Weights of a small transformer language model: LayerNorm before each block, biases.
MLP neurons of a small language model. Each row is named by its layer, matrix (up: input weights; down: output weights) and neuron, and shows model dimensions 112-239. Each number is 128 + 32 x the weight over its row's rms, rounded and kept within 0 to 255. Numbers have three digits each.
After each neuron's rows, "fires on" lists the tokens most often at its 100 highest values on Wikipedia text that the model never trained on. A number after a token or word is its count.

L10.up222:118142100120150107119140180104187113122129075132148085101153088151104146096142145120134108150161053148108192102086163145098140114154157058169133154169195109178074116134118143068111143117121163165166164064112170118174100125133162171166090184170158160140169119141077143177098128157106091158123104122103096111178124131176145114090141073103147126140121112115139173099106113133187151117090
L10.down222:122097143099144135086187167130149144149138175119165081148127221064161132129150077110117097117164095220136073147151158121139110116097111118123185068105102012150123132135159121076119124158109124102031191196141148081160148057122169101089176126139121158120167144110105128130112088102120108079134148103125095098116138138165130096135173172137150168123105083174123142130141087132148085148093
fires on: "\n" 43, "." 14, " |" 12, " " 11, "," 5, " (" 4

L2.up966:193104125065152089150147098155143110101149098087133121133132191174102109152091198107059135173210170141087093099108082094148144105157170083104105118130156128091160093166114065178161150105145087160130194153121145158071108131124120163138083097123172148088065157101121175112067107147109084150142134090092113160122158118116138096146137130120149147125146149125084103144086165081102080117147
L2.down966:068125144145060140128079102107130104179138079053108127148153175163176160099165143179043119106118169122129136115115075118119159151140083169104118138104127098122100145114114054106142159137150136164153166142128080170120117106067134123125092162168108095140086098123101147146085088071087118109176143135093147153152161104110153063164096094104153133148166121140137108152168217167131148097176
fires on: "ri" 35, "ce" 21, "re" 17, "it" 13, "im" 6, "st" 4

L3.up817:169128175173130096108163149130143127213150088087139121140172154120091094115094181100058111103123151093150046080114130090136162193132154109093133129129081135170091146150140079109139139159131164145161159165127151144103175107117091132143132145166121198142100128127117042144101140100140081107156103068093136197090126103145126092161162133092138102121132204149114185166145135165175144122145
L3.down817:158127161096090203132068155083149156145118137112114131122129157126205142132145112129139114113167159156086166153096117117053097160161147092082159158066139151100137136143109081141111103130103113131124123170073124132111142132066096167118111135169099184120171108141150162141069105089186165159099068154125059094164140120145150069113133131126165099151134111134081157092164156110136170158118
fires on: "or" 28, "an" 18, "al" 15, "it" 13, "st" 8

L7.up425:163172108104162128098110100115102094144200090123142104094123108114168092158099124090129131209162126204151155156102133116063151171054139118179195158066095148095120102101138142145134139182077134112111085166153092108205085160101082118187119157150118092157143131104148090143169167176196120088070113138130158076123162131091158099117111075186158132151125144131152160116065162131124066095146
L7.down425:207123155155149195066051171165146156163153087121164142205088167208128129121056128170078104091128122179135120146144149130167131173131120171070211162115095149110128194095120125142096157117126115128143135117096168071200079185123177137133110108173128130127174131127098151117117094150078153138168108133149139094133130116120084164127161113132097164162132151118116177121124187101086120163110
fires on: "s" 23, "-" 21, " the" 15, "'" 12, "mi" 5, "en" 4

L5.up555:164116169127117140121147122134179115128184129107120179161163101117157083158135103105103133125095113171108131120120093109168134095094147106153156131105121146157135157151130162124132109140105208078118121069163131089131136184099139161116052192105103158124058106174131144106162156169172067111085117141126064101103163102130125111089155129155213085164114177083098128084112129134130078097076
L5.down555:152084129092143171158176177122142165126166117116151123147140112139136110081123113131117161120171111128062130089124121118194120121130089147091203127086134140165130137139147113193137133118158169106130128079118077103131095142153149158089051139106148171123179062137123093117170082119174162102099154107123102099146140139095145010082143143161154124149144185201158120204110093096063171157121
fires on: "–" 19, "\n" 15, "er" 12, "vi" 9, "us" 7, "." 7

L4.up805:150131118082150092181135103121102137085146169107101135107164122089109143133124148123102151201107110082088195158117117116140091142126114110109143106159116160135101099103139143179120149098123132160113152146109043110101116147116083158140149169120153099103134192158136021083129129165117067091151139096171192153162209136112068129142175125157141137136119129172079141144141144125080181085096
L4.down805:131148159119120139137151123144138139117085061200159111156110120137161200157141154105157098106083131134150138175143132135108176131104132120070169155182182134074148153104125103145109182076089127153098167091148161134095186182114080099140179068078140107084144123167067119144115082117122133128147102121110151094155108112130068113175178170149133095098096111129150173027118119085159137118164
fires on: " |" 45, "it" 19, "n" 13, "ed" 7, " to" 5

L10.up912:084123134117143117114100091152123097162144101163101076125157137174094136099122105117132088139151124168172159175154170130138120139140142141115144121156131141133157114111152140170096166122130089121165085161072172120114097145175098095156115115109090088158126114133118074100165113113114099196152106104177133130106144092119116162187160190136089093158121116105141113199171147075123102099103
L10.down912:119088082075148122121150135102109157115091131108112142156129144126166132109136198160106117124134144088112107107096198130132196074119095151028167113105102169119101149147096110124143108041128111105107207153126089112109161090138119144116153118180154184083190131139121178148161127141087198122121082182096136178124100161079081083095062136082158168166099138136117130154137136135132131169131
fires on: " of" 30, "s" 25, " number" 7, " |" 4

L7.up57:113145176151094168146170067145209056151096159151149150077139160143117099168143198082119132105131151171094054122111147101130139137132159118077132148153123143128108103120099119144116106120086188143071098078132071105098120139186123071153117156127094111177079109103112108148108162117155131107102142149150131117084164160095146161114184034128131182125159128122082147149119136100143103098122
L7.down57:089127122132149172136119189163142057134161130107105214124155155168118129076151138145102098132221170154127136112109100157137150111100114123135163132050156122123095104098103174127046146157083153120124135103174157119134125138140125125123089183171076155160153109097151112154115135103180167170142151089116116099081113117129113103149084173105140145128159161200152089134133089140130155105138
fires on: " or" 44, "." 28, "d" 7, "er" 6, "y" 5

L10.up476:123185108078087113113133101145139138155134200105162059091124108153138144114139102104128133142158107137137163155198170096101138113127127073147099112099110147139158125139136124130124119163114120117124120102139102149145108176067138097146123107126118072136168106114158104118144143119136116081162091100164199119086102108125133084135142153146118122120119109111193139123059110096163151152058
L10.down476:097101178108120154100109156119143129139107127109133149192087103172129128066126107114134128163136162170127139076152196088128143126178118127000160136080143094114181125147181102083060121109189095105116114116111203142154193084138162138153143133174080145027138122150099115128178148139078144109188101178081149097066137120157121193135089100144083160120136099151158109150123133131121088157151
fires on: " the" 32, " |" 21, "0" 7, "1" 5, "-" 5, "s" 4

L10.up823:118145171160164085148148094125073153169155147171088128097106170140131105109133083149130125113172121179150109105143179061108097111092186149076143143138108151116171077145146206071120130123116205181088182142081145175097121152137087217107146111136073100130118135103103138156165143139086166125121135127082133104116170097126143165069153064169145161106136152132142151095121129098132110078105
L10.down823:128134203170108112120080177127148087102105113146143131133075150125153127118146146155114139208142175180157116208151141157114140115119113099135138142126105162144135110168151161127128107116141161135180177142086151148115129146119093144080122104157083101108137091044094118148096122059099105143114135108126152119140082150118106098173133112104126158177099180167132087149233089153106125130122
fires on: " St" 39, " San" 17, " Di" 9, " Saint" 6, "." 5, "er" 4

L3.up35:051145170110170122098123189176163147175084137188102127133164142109134137098182123056131160131134137097129135149117204090217148160089165138100140107211134128102097121140105116171174167134115182139145106181090104112052126171122185074153119164097136126088162141141128099129135137152111124109073140060172165052157144090107157106115130110096141115118132140117129110085033081117151095133117
L3.down35:129099054098166139136108095138087132129053178141160101110160101112121129105119114156129119086082123126127168114150082117119147083126115123098144126084144136110058178139125125123140093112124146132130215080099119115086171099160134135142102093107112185164163097147181132140149170103166163156117129151139127191171147116066162130113171174126173128121149120117096168112130180155150110073189
fires on: "n" 22, "ment" 20, "ar" 6, "ing" 6, "al" 6

L3.up411:146155144093131126147161101110147151208117155105137112078191096132052168114105175145195118163164130111168103150067153143135090155101179159040107120109166178142136121114162160107167165127151131140172136159133133110135130166094137187098097151115199101122111116102142049116079087167087152099145126113148102085117127121153140161152224111082127158174166172111178100170126117170146113121118
L3.down411:168133183162082183206107170136177151132181115111163141112065128154164097177129083119109101092168092118167131058107093145079148053164148085118132174083163151136130138147125107185087120092067151137177110150186123149105096107099161149148191141088123096084139111104121090150130058109160135137122125081174096162145144118102155077115118076132107149164155127110056120110126121164077139132140
fires on: "at" 19, "as" 17, "an" 7, "or" 7, "out" 5, "se" 5

L10.up294:150148135118099150137087118152094159172176156103120077097108107112093118128127146100082138099130137173135071142074148177157138156132133153086151181185090112141098208155120157105167094165099120109088167109119074202115123081184155104105123116147142141084191115149129178061142134103101168150132162126109085096168184121130118142088152108156141149128033102061136200154127095048184159095112
L10.down294:122119110151145144143112152135119186090183150164128096141153096157088172075177138085088100152157106173172141150115085095080114138149119057049124176112116151158140149102143152149140151062093151105086162130142117135165167113108075148114119121154184117044131130101097161144125133054099142210148172085119117139158139157148081136101163111103127163089076078153092122136115163150079161133179
fires on: "s" 60, "ers" 7, "es" 6

L3.up522:142107108108113171156152103120122087112120094086177114058149101095114208111116153080141092137150200133124121103124166158160122131123123091120095131142122102184093204088108144151162183149073132136118153110131121108145123204160086155177101186148157222186175171159130091085087120124182122127141164107133108110121217149135069186178124087169124128139088138094122141159120151089143127161142
L3.down522:137145130109146186115151130144156193126141121160071198216138159132169156068111104156096096096159114119096192094157125101102175090162090031135129188107219143067138132163110176107146145098090132108146136084073138120102171119146112071114144074093121117082094095113095153151082070174097137137112108103205106084131118127118096062125153140044148108115134152214126149157135211133141098094114
fires on: "s" 41, "art" 13, "at" 11, "n" 5, "ting" 4, "es" 4

L4.up704:187106121076099117103093173130121175183064133095142146201092147098081088116100107109169104068152187123138151149091118165135184142105155129095112098139063126131132117166117160138161187090092103127141211099163131111149154155107150162115123105120065169155169168125118135104131099173150123113085119077094105060085112096160140157143123084136151161147138091133115102113159096110152110119138
L4.down704:127113145138081212162141092121089175143142117114171092087079164126149143109137106108106158142160150181146100116114181060160126126134050096129147099171187105166123099079146124135111126102122153150094125142102107103097131152104143100090065058091149146154121107119156100158126166163141144160114116075130065103175213120137174114097133103115147123144137113140108179109158161169144177174103
fires on: "l" 47, "n" 12, "g" 7, "ur" 7, "y" 6, "-" 6

L2.up264:139160192128155151124170111131175155165115100130173136136129097179176155141186138116070125117065153160087171108089102090121115125092153076159147146128077122091160115159066172121143125144147115128124142137098118171130092156167133143209100095101128159129167091129139128098123089122127105091125126080126178105145116056167142106129117155144170109119168134139140117117075084094166107099089
L2.down264:160136124140184179183145092110160145115116136152096149068148148132173130102087145075165090141149109128147148130196078192108161092116176143118139178149153154107146131188133104114155168174127074111180109168125083093113132080122157180191161187167103127148127111106128128121154079109105118171139134169108139142147157171090159091087134147108156143085131109091129076140121145137125157128123
fires on: "al" 15, "ment" 14, "der" 13, "t" 13, "ly" 7, "E" 6

L2.up967:130181130192127149137186142112152145133147105148089115135159094161163143107107121135113095058154100180135063118053114094115135095132161144145105125141128182130129131124111124116153125106128198133031057171122096071129085088103151062134107097115140132134096095121143107059143115155173129215109114121130092119115125150156082135156176099194170071161153136184143103137125139123116129095095
L2.down967:124071082133114221119150130145081127122087123109130162143091169194097092113157145128100094156110119115126159106161139222180098081135152177151141157151094129121114128137113097139117096115145098093198151070195134076137150167168081150111154085125165102124148145172108183116181093088137128071176097122115179143098145104119048126154080090087157164134106110125144127069125106130125148098168
fires on: "s" 25, "ut" 21, "e" 21, "t" 13, "u" 7, "om" 6

L2.up302:098170154065108163098126152119168122141136173092090084171127112121119092137120138096091122145148131118105059141116142052135096114087097125163112191105176089106095177143116093156074151144133151102124191104133134126126126114169131159084047108098169140121134120155164190128103107146172092100135149115099109105114130127155151090159149152096122137120150172081116105112182142180171075167173
L2.down302:121118080152167162091150093126137158160081110132168160173174129109196153112096118203158131163118128122120158145181150153130130132106099117114138114127120066161154117168170202090121143136123149136101126138112117114099110119132142151138087098113105100093064109139171125157151144137168197144162134118132127151117161106122070167176095119142147152095141114083079097059107151157141141172114
fires on: "s" 24, "t" 23, "n" 15, " (" 6, "ated" 5, "ck" 4

L6.up577:116113079118104098167094106149161148113152088091154107043120094161148134158106124125255047097165150131115106121104120135130144104108117058143090154111161149106105133113123134102120118107109122117137100146058132132122179133135139157141122061145115139178142085139040179187110188146116116178159158161105151174150077112107152101087121067146148128115116137139140145130122136126156193127144
L6.down577:112151146177119109019123125143112117077136182138073089141089157161094144208106097114133107108170128164110105124186138089067056126079069091113092125093146146099115137115113096124145196167133134028157129074136135121103110106125149174148153159097113116108139149124130077136109158165145140098174159125149150109150139127124153134143175112122104147130134081164084165132151117130118155140104
fires on: "\n" 39, " of" 19, " (" 17, "al" 7, "li" 6

L7.up342:139138045153153142113137103139059132138139144117118136099131127135108110117072103126108158180146056102113170138145132114139149093086126148149120159134107171119108166158153132110089120116127114076113136127122121076204093159142139104128048152161135100124124152082096026099176117179115112132110073122139087140225090158133157167100197118188137129134068168167087084140127117114141137129100
L7.down342:131135168140098141089150163163125109082094085100116108167148134140128097137145151176107118124055159124110037130128119154135187135126108153114179080123120164172102065050124094085126087149153160148173114124114134151116109124126170186166189126114170125135149086157110173157161125144141162086145151136171134056114106113146116146134130170115092074140142139066176176130082148119191147123123
fires on: "-" 29, "–" 18, " and" 15, "n" 6, " to" 4

L2.up801:216138140179171154149126156071146143178147188170082130121090204144102179106080145099133146134163148110091070169141146132154075125069167133097154161184113113129155086112119104103162120166063162102064130098068198107184095123120170135167140121132161187130122054138133108095134089154169069123166137121150150175130132098116142123116165108153114087113166177198096146130126155165157145120196
L2.down801:164181126143080127091083105132127185110113140167070141036109170162105181181140141144158078146106096136112180132141113126150110163092174172140105151099102064106119101191166074171121194110177128084149123066135123101182167168110159174154168109174129134069161153118115185120143155126120143135112163093126130091137131098125096163148150059136177118111140136169125133118129121103131155138141
fires on: "te" 22, "t" 19, "g" 13, "e" 12, "em" 5, "um" 4